Weights of a small GPT-style language model, trained from scratch on English Wikipedia: 94.5M parameters.
MLP neurons of a small language model. Each row is named by its layer, matrix (gate and up: input weights) and neuron, and shows model dimensions 480-543. Each number is 200 + 30 x the weight over its row's rms, rounded and kept within 0 to 999. A neuron's up and down rows have the sign that makes its largest values positive.
After each neuron's rows, "fires in" lists the words (lower case) most often at its 100 highest values on Wikipedia text that the model never trained on.

L2.gate322,175,214,220,175,246,199,207,205,226,245,192,192,205,189,203,194,208,135,148,228,196,231,176,208,171,204,200,228,185,193,191,189,221,197,222,191,220,199,182,173,158,177,176,191,176,214,136,195,226,209,205,182,210,184,186,129,205,174,181,229,160,178,247,159
L2.up322,211,203,216,221,179,249,196,193,170,208,181,261,158,175,197,176,213,172,162,198,196,202,146,211,187,141,225,194,179,226,191,229,179,247,165,153,151,210,227,185,198,136,153,178,211,185,210,184,232,190,188,167,211,134,176,198,213,223,199,252,209,205,214,232
fires in: "city", "class", "republic", "valley", "coast", "region"

L2.gate1444,243,187,149,129,177,176,211,156,231,179,218,268,220,223,169,242,171,131,234,152,218,218,226,149,188,163,203,192,223,193,256,148,150,167,228,191,161,179,218,233,221,234,205,217,193,169,148,216,226,189,232,195,177,169,188,206,226,209,225,212,135,199,142,196
L2.up1444,204,197,196,203,178,179,183,192,190,202,165,174,159,254,187,223,164,206,204,192,176,221,192,241,215,176,168,191,175,222,241,212,158,208,255,163,144,197,158,170,229,197,199,282,172,181,200,175,209,181,185,182,189,183,242,160,211,201,162,170,236,156,128,225
fires in: "world", "international", "europe", "national"

L2.gate973,201,224,203,249,167,139,232,212,157,192,201,228,251,272,163,184,178,223,219,202,196,188,222,188,209,195,216,190,174,174,240,151,189,207,232,187,201,180,224,191,228,187,230,150,188,146,160,222,217,185,196,259,206,188,244,220,199,219,269,155,197,224,147,181
L2.up973,218,190,207,183,217,213,223,165,157,206,185,223,169,223,211,205,209,234,195,198,185,160,240,191,251,144,214,225,143,183,205,164,171,190,251,223,212,132,189,265,196,169,283,227,166,158,237,237,199,207,196,138,224,214,252,223,215,198,193,134,197,168,146,229
fires in: "under", "on", "aleppo", "foreign", "to"

L5.gate1376,206,197,223,180,258,211,184,193,224,201,180,183,190,178,205,183,161,186,174,176,221,174,229,177,226,182,225,196,199,203,189,189,167,228,194,246,213,198,174,197,228,159,271,231,239,206,185,168,189,199,238,216,219,156,188,236,214,153,179,161,150,169,201,211
L5.up1376,189,172,250,195,190,160,211,175,201,203,183,208,195,172,180,232,206,196,219,179,142,215,189,209,202,169,221,198,221,235,157,202,194,196,228,218,161,168,134,178,205,179,219,158,235,199,216,233,197,226,183,193,186,205,235,229,227,192,183,186,219,231,230,199
fires in: "gold", "platinum", "3rd", "star", "131st", "apps"

L2.gate1446,218,206,178,203,149,257,181,171,170,197,185,248,257,174,213,154,215,163,258,237,197,195,219,231,214,164,162,210,223,182,211,174,286,195,167,191,187,174,229,141,169,204,175,247,203,146,159,153,176,179,195,229,211,205,170,237,196,186,202,203,217,251,212,235
L2.up1446,255,193,195,173,181,204,180,232,112,196,239,239,238,189,252,254,228,216,198,180,220,171,177,228,191,193,186,216,188,204,190,199,250,185,162,256,240,217,191,183,239,174,216,185,189,183,148,170,170,156,221,223,237,198,207,167,194,171,176,229,187,243,202,243
fires in: "festival", "awards", "label", "liga", "movement", "división"

L2.gate715,187,237,230,159,176,210,211,185,157,190,210,198,159,198,178,162,154,230,201,187,225,216,212,211,252,187,170,186,159,180,200,169,141,188,198,168,168,197,234,216,211,177,249,215,204,182,148,176,195,172,252,174,192,272,216,251,205,152,214,186,178,247,199,184
L2.up715,223,197,208,260,234,216,217,200,198,213,220,166,173,172,208,161,204,197,214,215,209,156,179,218,223,243,174,180,227,205,193,169,209,174,224,176,174,218,97,231,211,203,145,150,154,143,180,215,204,183,258,235,207,130,226,177,209,197,182,181,194,159,189,188
fires in: "2008", "2009", "2007", "player", "football", "1987"

L2.gate583,240,250,196,235,201,201,220,169,156,122,143,186,212,226,207,159,226,212,218,198,213,222,202,209,196,187,198,158,220,224,214,198,219,169,150,189,186,182,199,198,204,219,161,220,244,161,136,167,229,215,225,186,246,195,229,220,246,143,198,216,159,204,168,188
L2.up583,185,207,212,221,177,184,238,206,179,168,201,184,151,205,169,183,221,222,207,229,232,189,234,226,270,178,197,166,194,223,165,194,208,156,200,197,207,202,206,199,214,182,166,232,215,227,172,172,248,225,195,213,186,171,248,212,190,193,249,200,196,163,208,149
fires in: "2008", "century", "area", "population", "elections", "2007"

L5.gate367,210,192,254,217,196,167,180,176,165,189,219,224,232,210,147,143,252,177,194,245,182,170,262,215,176,141,146,122,238,198,178,187,208,188,240,200,220,235,210,222,234,238,198,153,215,217,203,145,175,217,149,206,201,177,234,194,220,181,193,206,221,149,208,198
L5.up367,247,191,222,223,227,201,256,216,166,203,170,220,201,146,204,136,213,205,167,243,190,204,173,273,186,228,187,154,178,217,210,158,160,222,229,247,236,196,186,211,244,190,207,208,202,164,211,182,172,177,162,240,184,242,177,183,199,215,227,192,222,182,182,198
fires in: "on", "air", "personal", "onitsha"

L4.gate265,188,161,260,198,181,145,230,196,214,214,145,188,219,174,178,212,199,236,193,221,201,196,190,216,219,175,231,148,230,182,225,187,219,196,239,174,211,195,195,188,177,201,236,207,213,160,162,217,194,274,137,174,223,196,192,176,162,201,167,224,246,248,222,188
L4.up265,200,166,210,207,215,221,187,143,190,217,181,224,251,221,216,204,172,209,198,217,145,220,172,180,190,182,177,113,255,206,152,264,207,249,269,200,191,217,184,221,210,281,200,198,201,212,233,206,200,180,195,163,179,173,179,194,193,254,216,187,199,216,178,205
fires in: "north", "south", "central", "east"

L2.gate1164,224,151,204,221,207,176,186,148,228,224,229,163,228,137,182,198,223,193,190,232,214,157,205,174,180,180,167,161,253,191,135,181,183,200,222,208,188,224,226,216,182,204,193,207,210,187,197,173,235,211,181,262,236,183,237,211,221,188,219,220,207,209,174,226
L2.up1164,183,268,238,243,235,168,184,176,183,200,194,175,197,185,209,190,176,167,253,221,182,171,209,193,189,138,184,225,227,156,164,174,199,191,170,218,202,217,265,208,253,215,184,222,183,189,226,201,208,200,224,220,249,225,203,190,200,242,220,191,229,240,159,197
fires in: "on", "congress", "column", "onitsha"

L2.gate1316,221,227,131,176,158,190,190,215,210,194,242,197,211,227,220,178,208,200,200,205,220,222,218,188,288,161,217,189,222,210,232,193,198,202,230,170,159,166,177,184,191,186,236,213,185,190,205,187,224,235,236,189,188,178,229,128,205,128,174,149,177,198,208,195
L2.up1316,239,206,171,137,236,174,198,226,221,164,228,214,174,217,232,205,239,204,227,221,230,220,155,218,261,217,221,207,229,214,232,232,193,188,193,226,214,211,200,197,215,190,220,228,177,204,170,218,225,200,187,239,182,180,196,193,180,177,182,181,221,231,194,170
fires in: "release", "released", "launch", "launched", "premiered"

L2.gate340,194,217,168,192,171,217,182,220,239,121,215,260,203,203,244,157,220,133,210,168,171,271,191,201,195,191,178,178,210,252,243,169,199,243,213,212,230,179,180,193,218,179,188,170,177,152,174,199,181,158,182,218,162,178,181,198,212,192,154,177,182,247,237,204
L2.up340,164,186,182,218,125,222,207,138,190,204,241,230,200,224,225,185,171,161,241,166,158,229,203,200,177,206,177,171,219,243,164,203,206,254,180,124,173,163,197,194,200,165,184,170,224,172,192,191,177,182,155,188,119,224,196,191,202,132,160,172,143,253,178,233
fires in: "entertainment", "television", "city", "world", "espn"

L2.gate1157,237,188,174,174,175,160,213,164,221,230,220,235,202,134,215,230,163,201,145,189,170,223,249,221,178,224,251,152,203,191,195,217,224,214,164,216,261,204,180,214,212,226,234,185,206,189,206,202,222,162,223,211,238,217,200,210,186,244,228,225,193,178,222,175
L2.up1157,196,157,280,255,225,201,160,167,211,205,190,220,166,241,202,235,146,171,187,179,203,171,220,224,195,187,204,194,224,146,239,145,139,184,199,177,204,236,173,199,192,176,231,239,168,242,133,184,180,176,301,194,270,166,165,224,228,228,193,265,156,240,191,210
fires in: "county", "total", "rochdale", "temple", "anniversary", "loan"

L4.gate1073,238,216,157,223,209,233,166,193,244,250,236,224,205,181,166,208,167,185,220,196,243,223,202,183,200,190,181,177,230,224,245,248,175,164,225,184,179,201,201,254,192,197,159,179,234,211,237,182,139,219,200,202,209,203,192,183,219,219,237,146,236,197,205,203
L4.up1073,249,175,128,166,166,227,202,196,210,139,159,189,201,236,141,242,257,161,230,230,215,259,268,237,187,228,146,201,145,197,188,192,216,166,217,251,202,238,194,162,177,226,168,247,287,233,234,166,192,211,156,230,190,193,152,227,201,228,165,209,229,196,231,184
fires in: "football", "basketball", "rowing", "poe"

L9.gate1055,235,200,161,199,209,211,230,219,245,205,232,221,234,227,204,210,215,225,212,192,209,184,252,202,173,199,219,221,214,172,181,198,225,201,201,219,227,192,200,207,195,208,221,186,202,240,143,201,174,167,206,223,217,210,213,180,247,184,176,145,181,181,234,199
L9.up1055,151,274,243,198,159,228,236,289,227,173,227,222,242,203,225,167,189,227,205,174,231,200,214,187,181,211,179,254,174,209,235,143,228,151,148,235,219,202,225,189,156,252,185,227,175,219,150,204,178,198,188,127,150,248,188,192,191,212,180,176,175,216,230,173
fires in: "of", "s", "early"

L4.gate723,233,209,222,207,213,184,212,181,231,191,152,159,208,208,185,196,275,187,262,223,139,224,244,190,230,212,211,180,246,200,170,214,144,232,198,205,222,204,157,219,221,165,205,226,221,174,197,222,192,242,162,197,142,200,214,197,209,210,190,190,146,166,203,164
L4.up723,228,176,194,168,227,226,196,159,175,189,164,202,208,262,202,177,179,204,213,205,159,244,228,178,202,246,213,176,222,206,237,231,194,186,207,211,134,191,174,207,142,214,184,159,205,173,171,156,176,201,219,236,208,235,174,177,150,230,197,191,233,180,223,180
fires in: "home", "training", "support", "camp", "care", "marine"

L2.gate1310,203,185,281,313,208,175,176,166,197,205,234,174,208,232,222,178,189,232,185,171,167,197,233,206,199,169,218,201,197,182,249,223,167,205,269,198,210,221,241,208,252,188,183,174,200,170,177,180,173,211,205,155,163,203,241,199,219,262,269,178,248,222,177,177
L2.up1310,249,139,258,233,234,183,180,163,205,247,164,189,198,212,249,205,235,229,182,189,173,234,184,197,238,147,218,187,186,180,192,192,183,177,229,215,248,221,209,188,204,165,207,150,233,208,178,189,239,199,168,152,166,168,223,166,198,192,191,183,208,181,217,144
fires in: "on", "david", "onitsha"

L4.gate331,189,164,220,164,171,191,197,154,221,210,166,198,188,191,184,220,231,163,205,157,203,235,223,216,213,175,206,215,201,229,187,208,231,230,145,202,200,261,198,225,166,242,224,148,264,225,226,178,220,204,202,190,237,213,220,145,189,215,194,177,226,259,234,211
L4.up331,198,215,200,174,227,200,219,183,228,164,206,180,203,161,213,227,243,190,163,220,183,214,258,222,230,236,254,189,198,156,187,175,172,237,175,181,189,218,218,229,209,188,190,212,197,197,251,188,171,197,216,172,189,274,187,210,191,204,247,247,227,201,236,209
fires in: "there", "what", "things"

L9.gate1434,247,170,183,196,181,177,240,222,199,208,228,181,164,210,185,172,147,180,183,191,173,205,221,202,239,301,211,186,246,201,188,232,173,200,223,183,240,224,233,258,171,219,142,220,199,211,154,172,202,207,189,194,216,224,172,204,227,241,194,138,223,191,217,193
L9.up1434,189,196,212,213,231,212,195,199,201,232,196,175,238,262,200,138,215,194,192,249,202,176,160,186,136,146,232,182,212,249,205,168,269,258,199,173,198,141,164,173,229,188,160,201,171,178,216,285,236,184,207,217,204,203,232,153,187,177,155,265,181,225,178,234
fires in: "and", "have", "or", "but", "are"

L2.gate215,151,217,196,243,157,197,193,166,177,186,261,215,180,183,219,195,196,191,222,194,220,171,243,218,202,176,218,194,223,175,169,163,272,214,192,210,232,164,188,250,192,183,197,200,246,150,169,163,191,206,193,192,259,194,218,209,208,168,216,214,203,241,210,161
L2.up215,149,200,206,236,183,191,174,202,173,216,236,205,189,187,241,192,180,189,213,193,169,155,180,195,166,170,215,209,178,172,247,205,219,170,200,214,165,180,222,196,226,186,186,150,177,181,133,171,187,256,198,192,249,139,205,170,185,249,214,255,228,228,205,192
fires in: "early", "late", "mid", "open", "gray"

L9.gate889,183,182,164,181,197,188,135,204,203,167,208,170,226,233,236,224,224,184,174,188,272,242,180,134,222,209,190,146,214,213,213,252,170,187,236,272,236,219,193,223,195,169,135,185,219,225,165,249,262,184,223,296,207,213,190,208,211,211,185,151,175,141,185,164
L9.up889,211,165,204,208,165,179,195,165,214,216,195,243,173,183,182,193,200,188,213,225,172,218,235,178,216,163,178,210,248,177,191,215,231,201,211,211,185,205,190,187,185,245,185,177,235,218,169,197,233,179,198,197,140,163,227,224,205,245,218,199,220,211,184,203
fires in: "and", "or"

L5.gate736,159,198,251,193,210,186,190,199,220,220,223,159,223,162,172,179,171,128,166,179,195,202,211,171,184,152,192,168,280,191,228,213,209,190,182,259,199,160,137,180,168,226,247,224,217,156,220,196,213,162,236,183,184,155,151,162,157,198,263,160,151,209,167,199
L5.up736,171,180,184,203,217,157,223,199,215,196,209,239,247,205,133,203,159,182,159,200,181,228,202,237,172,183,218,220,203,223,204,202,166,220,179,268,165,193,156,221,239,219,249,231,184,139,180,253,226,176,217,208,216,167,229,187,184,214,223,157,188,216,216,216
fires in: "platinum", "gold", "les", "professional", "reserves", "000"

L2.gate1354,167,191,207,155,214,153,180,212,169,178,239,233,245,202,166,213,147,134,162,218,164,255,211,228,227,218,164,220,187,206,176,131,163,160,253,166,145,138,185,200,197,219,195,234,196,186,159,210,202,213,202,181,189,220,138,210,187,215,227,179,231,188,158,213
L2.up1354,162,125,208,166,191,154,179,170,143,209,235,216,211,239,161,175,172,173,158,205,192,175,216,216,210,166,195,209,203,200,209,146,181,225,238,172,174,168,167,188,191,205,207,250,217,233,147,223,198,234,210,226,190,197,165,249,187,221,176,204,109,198,193,216
fires in: "national", "world", "european", "international"

L2.gate946,225,126,247,240,169,182,198,173,192,201,182,217,219,188,215,195,209,166,213,240,166,157,260,182,239,204,135,188,263,217,224,253,190,219,208,138,150,203,206,155,167,215,268,176,211,181,169,191,186,242,154,171,255,178,193,249,187,191,211,233,237,187,190,233
L2.up946,190,207,247,221,139,199,204,189,226,195,197,193,187,229,251,145,195,180,241,228,158,169,243,163,260,190,158,227,175,192,240,251,198,243,210,170,154,193,222,197,211,246,258,210,185,192,188,232,180,227,209,184,254,208,183,256,147,228,208,217,231,169,140,197
fires in: "m", "morgan", "davis", "maryland", "bryant", "oregon"

L2.gate631,197,173,217,243,220,242,211,177,186,210,243,205,229,165,177,208,210,214,210,135,254,240,191,224,223,210,175,246,155,239,151,205,214,173,190,220,199,204,193,228,228,193,158,173,194,174,184,189,164,153,192,265,213,134,216,210,196,199,218,193,206,187,265,205
L2.up631,216,203,166,242,165,244,202,218,194,202,205,225,267,216,197,237,195,204,225,258,243,202,223,200,199,233,233,198,181,179,198,199,228,224,226,185,217,270,228,186,172,230,189,187,196,181,230,167,150,173,148,190,213,163,213,202,188,207,174,155,200,201,217,205
fires in: "31", "football", "basketball", "cb", "73"

L2.gate772,153,193,183,206,187,221,215,198,209,248,263,212,214,176,187,181,201,175,213,196,188,220,196,195,181,199,195,178,261,210,191,219,251,204,231,165,228,216,194,225,208,143,171,225,214,171,136,196,169,178,181,201,200,219,207,238,240,219,204,186,179,205,212,224
L2.up772,183,244,146,196,219,165,202,232,157,237,185,198,224,150,182,164,167,173,239,203,261,222,218,211,181,237,240,203,225,230,181,258,186,185,160,212,207,167,185,223,250,182,229,219,223,216,162,226,178,133,219,161,240,253,193,201,227,235,193,213,238,209,146,202
fires in: "eastern", "western", "indian", "southern"

L2.gate283,263,197,170,189,232,170,190,209,214,254,185,182,230,190,197,217,246,160,128,234,193,225,242,253,214,212,185,227,176,164,211,176,210,154,216,218,172,218,190,204,236,213,170,223,160,236,166,186,162,238,188,217,235,140,182,208,204,203,202,161,212,199,174,192
L2.up283,189,179,209,166,202,199,218,203,179,212,254,221,188,236,77,154,190,230,159,217,201,196,216,233,233,163,241,211,161,215,169,170,175,243,209,182,184,261,164,211,212,158,207,248,158,258,204,181,222,174,263,190,211,142,181,197,245,227,199,177,212,216,177,265
fires in: "division", "world", "league", "liga", "segunda"

L9.gate1448,231,210,217,212,226,119,206,204,212,230,172,202,200,226,194,194,213,205,219,250,227,174,253,215,210,227,188,189,225,170,213,211,169,218,213,205,211,196,243,181,175,207,190,168,172,168,248,152,205,178,186,192,257,220,229,190,204,207,173,160,197,173,195,278
L9.up1448,198,187,260,194,220,185,203,229,201,227,220,196,192,196,191,201,164,189,206,218,157,230,139,198,185,237,191,145,236,206,201,195,223,222,143,225,183,194,187,103,268,236,188,138,190,182,229,232,138,198,184,189,244,216,215,214,206,208,202,173,174,216,225,201
fires in: "at", "for"

L2.gate590,175,218,184,186,189,183,230,202,235,226,225,183,134,181,171,235,210,153,210,212,281,210,262,200,183,163,213,161,205,236,209,184,169,194,210,192,159,186,229,246,234,149,210,138,220,217,180,180,180,149,188,199,209,233,159,177,189,164,176,263,229,196,230,175
L2.up590,241,188,181,220,214,159,217,160,204,245,237,165,166,171,183,197,214,166,195,202,274,183,234,148,228,188,232,132,221,243,224,154,175,184,198,219,191,200,229,233,245,175,232,172,204,194,186,202,209,159,183,164,241,262,125,204,150,175,229,217,227,221,183,171
fires in: "people", "man", "him", "things", "woman", "us"

L4.gate580,210,227,199,205,190,157,208,198,202,243,214,183,151,189,194,197,224,212,193,205,219,256,263,210,173,204,211,242,203,164,180,247,171,223,206,179,218,208,211,176,219,160,141,210,190,195,179,181,194,164,193,177,231,231,164,216,242,209,218,233,255,199,243,238
L4.up580,248,222,110,216,208,200,196,133,239,209,216,158,207,259,196,185,198,198,230,210,173,240,187,227,218,188,226,157,211,230,226,195,174,242,172,163,164,163,237,244,153,174,158,177,258,258,174,208,154,175,212,198,224,202,178,186,150,158,168,178,183,181,221,221
fires in: "school", "office", "department", "nation", "division"

L5.gate973,225,190,207,151,206,204,181,193,185,214,148,191,195,212,218,165,253,227,137,206,130,199,202,174,195,240,185,191,238,185,177,234,231,202,217,193,209,139,150,193,208,214,176,160,214,232,160,180,229,237,201,212,183,141,255,184,229,164,222,130,287,213,222,207
L5.up973,207,187,232,188,176,205,220,177,250,197,249,204,204,220,168,219,188,161,155,205,189,213,228,199,227,236,212,220,228,232,187,249,243,214,221,218,173,174,189,203,201,217,205,218,154,170,213,271,228,234,196,248,137,207,233,142,208,165,185,175,240,249,214,201
fires in: "can", "and", "or", "could"

L2.gate1374,220,176,213,237,254,200,217,188,193,224,225,240,184,142,191,191,175,176,191,200,193,186,187,233,214,142,198,131,189,173,160,176,208,247,160,163,185,214,213,149,164,238,159,255,249,173,266,149,182,183,238,207,216,229,187,180,217,191,256,199,194,224,223,238
L2.up1374,200,184,181,232,191,176,218,160,173,209,214,268,209,219,192,186,137,179,216,246,208,199,170,147,203,180,157,211,163,184,216,194,233,141,190,178,249,209,232,255,279,198,186,148,210,202,239,175,232,143,219,160,237,137,184,224,213,191,235,213,233,229,236,243
fires in: "division", "liga", "season", "league", "conference", "división"

L4.gate676,168,222,176,235,186,190,140,195,208,191,191,197,177,179,170,220,230,220,215,175,224,260,229,193,159,213,165,218,228,203,215,208,203,191,211,239,224,144,189,209,147,209,212,197,199,146,170,226,199,196,230,188,284,221,211,211,193,158,154,249,232,210,212,143
L4.up676,164,208,217,184,215,250,212,216,213,221,263,211,198,213,211,186,212,198,191,198,209,150,168,180,178,214,230,186,198,180,215,184,198,275,170,215,212,138,204,212,162,265,174,246,237,187,149,204,215,228,201,207,175,240,180,165,180,192,151,207,223,206,212,193
fires in: "early", "late", "post"

L2.gate1073,224,155,180,254,196,208,173,176,239,216,257,191,149,180,222,174,241,203,190,194,277,211,187,235,184,183,240,171,226,228,241,195,213,223,235,201,219,210,175,231,218,163,195,219,196,216,151,210,206,222,211,187,218,225,188,224,215,194,152,200,153,197,229,202
L2.up1073,153,184,190,263,194,219,235,168,211,148,204,180,189,196,166,182,190,178,209,277,225,238,195,221,153,164,251,210,209,224,181,226,232,224,230,190,147,237,178,188,218,180,195,161,169,248,213,209,226,199,198,148,228,198,235,246,225,178,155,238,185,221,203,205
fires in: "gold", "platinum", "silver", "aut", "bronze", "diamond"

L5.gate1448,221,192,254,191,223,166,234,206,235,208,241,207,217,207,185,218,190,165,181,218,211,195,143,195,125,267,241,196,177,202,197,191,266,225,248,194,193,214,199,175,234,191,174,181,135,208,216,219,158,200,179,237,204,156,181,219,199,192,195,164,182,190,171,169
L5.up1448,247,192,232,212,230,196,242,166,221,202,272,242,228,205,241,130,202,156,186,232,181,203,111,234,267,223,222,290,230,220,174,185,165,210,195,137,240,231,192,213,193,230,175,171,187,266,273,176,146,182,215,177,222,208,211,195,238,229,187,220,195,181,248,188
fires in: "city", "coast", "county", "army", "district", "scott"

L2.gate282,286,223,154,222,216,221,226,217,191,219,168,186,190,156,187,196,213,192,205,222,222,215,186,247,209,239,231,234,211,222,214,204,267,225,287,223,219,228,230,149,176,166,178,190,153,180,162,202,212,233,184,184,177,194,183,183,242,228,181,214,223,215,212,140
L2.up282,231,179,211,200,278,250,222,222,253,198,202,181,157,194,212,175,261,190,238,216,211,161,165,190,177,238,181,258,163,205,168,246,228,253,194,208,155,222,216,212,217,153,166,197,147,214,204,190,194,209,179,147,199,213,222,205,211,225,217,212,193,202,234,196
fires in: "real", "cd", "single", "super", "division", "cd200"

L2.gate413,155,222,190,204,189,178,168,230,197,130,202,181,229,209,245,226,178,224,193,226,224,186,238,217,230,182,164,244,173,183,172,243,224,223,225,212,197,225,179,174,154,226,186,216,223,188,222,228,195,175,178,193,222,224,202,220,218,194,211,202,279,179,166,210
L2.up413,152,239,215,196,165,184,161,169,213,199,116,226,198,143,217,188,130,191,171,199,206,196,243,262,257,165,240,233,136,192,177,196,180,223,165,228,185,143,142,230,191,229,216,182,239,239,181,172,166,171,168,192,229,243,220,170,216,190,209,206,163,152,204,136
fires in: "end", "school", "120", "100", "as"

L2.gate688,202,214,186,145,207,189,197,251,168,258,233,245,195,190,192,168,214,216,231,194,148,184,202,239,162,188,192,225,165,173,238,190,200,173,221,180,210,208,234,228,198,183,205,181,217,206,192,157,194,219,167,188,178,163,159,157,220,213,163,207,192,168,175,248
L2.up688,191,203,165,188,165,243,204,243,153,189,210,240,208,228,218,181,211,207,262,172,201,152,178,258,213,208,247,177,193,174,188,193,188,168,204,172,202,195,215,167,221,185,200,196,194,180,185,183,201,226,184,220,201,186,199,220,247,243,209,184,216,208,179,289
fires in: "french", "german", "czech", "russian", "greek", "hungarian"

L4.gate1001,217,166,160,219,199,177,183,173,249,188,174,202,223,237,128,250,235,185,153,183,158,250,235,204,199,231,204,191,294,204,253,176,214,225,220,126,171,198,212,163,207,229,189,221,174,159,161,232,207,198,184,170,212,228,181,186,234,262,229,205,205,229,214,230
L4.up1001,267,245,219,194,178,219,155,218,200,182,147,227,258,247,132,195,190,220,190,185,262,162,180,203,250,193,146,199,246,134,194,248,238,230,183,213,130,169,170,184,200,191,188,218,196,205,156,223,207,179,235,166,199,239,239,129,177,180,210,239,164,213,252,214
fires in: "although", "though", "but", "except", "rzhev"

L2.gate792,208,185,195,237,209,215,194,158,198,189,223,249,240,188,134,208,213,152,170,218,181,251,219,175,166,196,244,188,242,154,127,215,218,204,216,211,209,220,257,172,122,230,176,199,197,196,233,194,154,156,203,209,126,158,236,247,226,207,159,135,195,175,156,292
L2.up792,220,226,192,189,155,207,207,187,224,199,227,201,242,149,174,190,211,134,178,229,236,237,199,194,220,242,189,227,200,179,184,172,236,191,184,224,164,184,244,186,181,250,243,207,215,234,180,229,197,236,221,151,186,177,217,213,166,195,256,175,216,125,201,254
fires in: "track", "song", "record", "ep", "nfl", "instrumental"

L5.gate1425,234,198,213,244,255,152,214,146,199,205,219,205,192,243,186,180,247,228,168,204,178,187,190,220,152,196,175,194,228,211,257,245,181,272,229,154,204,223,164,262,198,172,238,169,233,126,207,168,222,222,193,155,248,239,193,258,239,194,221,164,193,172,236,195
L5.up1425,225,189,230,229,213,209,191,203,226,212,194,205,253,240,162,197,215,206,176,194,211,172,190,264,248,192,179,158,183,166,162,188,147,249,214,203,246,175,175,183,237,233,200,143,186,169,174,231,176,133,209,196,190,202,243,197,210,172,208,198,196,221,243,205
fires in: "at"

L5.gate646,208,206,294,248,203,286,198,189,188,227,192,164,185,235,173,228,181,195,167,144,242,185,227,164,154,155,157,196,269,205,215,154,207,243,215,176,212,191,161,214,186,165,216,182,247,241,202,212,191,176,194,177,203,193,232,184,230,189,225,248,187,201,199,236
L5.up646,163,228,211,213,226,246,165,223,165,175,188,189,234,150,185,219,183,180,209,151,248,186,205,199,102,160,190,160,215,227,216,173,196,234,196,206,181,220,251,222,213,184,194,215,196,241,236,191,154,173,182,164,217,201,172,250,226,173,240,271,156,169,225,195
fires in: "history", "life", "war", "career", "culture", "military"

L9.gate132,206,190,204,237,227,187,176,192,191,214,202,173,216,265,175,250,217,190,189,182,232,261,219,207,234,223,203,149,208,206,196,213,194,239,231,206,177,236,159,220,200,201,192,246,202,172,182,249,194,224,192,222,262,178,206,181,175,223,200,175,148,169,174,160
L9.up132,231,223,223,176,210,207,181,191,162,183,204,203,201,194,207,250,227,189,203,192,181,233,184,180,216,216,170,181,142,202,224,162,235,222,161,199,209,269,251,259,235,160,190,290,211,182,150,282,205,236,202,195,227,210,244,186,237,200,187,200,196,226,179,169
fires in: "to", "of", "for", "from", "and"

L5.gate1445,226,193,210,174,190,202,213,136,237,173,207,195,252,165,184,212,203,198,207,253,235,216,189,223,218,169,206,124,190,176,195,233,185,177,189,162,169,229,165,155,181,163,218,179,223,225,170,225,203,234,173,218,242,173,183,159,199,202,223,210,197,200,191,190
L5.up1445,168,228,177,228,154,197,212,165,220,181,218,227,226,159,167,273,227,239,202,241,190,237,169,236,155,157,209,185,165,174,147,235,217,240,181,191,190,229,168,184,235,234,184,253,144,209,217,249,261,218,156,236,204,200,228,207,177,216,166,179,179,188,272,217
fires in: "house", "north", "country", "south", "one", "church"

L9.gate1447,203,177,202,172,177,185,222,184,158,196,259,164,226,209,203,195,169,166,224,231,227,226,208,205,216,208,195,167,189,234,179,197,156,204,230,229,228,165,167,201,158,225,217,144,219,240,157,265,195,230,277,194,238,232,164,161,209,199,184,191,210,170,219,241
L9.up1447,214,216,211,230,206,237,159,236,246,194,168,145,250,215,199,217,188,241,141,209,197,173,190,210,221,221,166,139,208,153,186,219,242,219,170,170,206,148,210,192,202,191,253,167,198,221,231,181,199,161,189,234,174,199,184,192,220,183,203,235,180,192,144,211
fires in: "and", "or"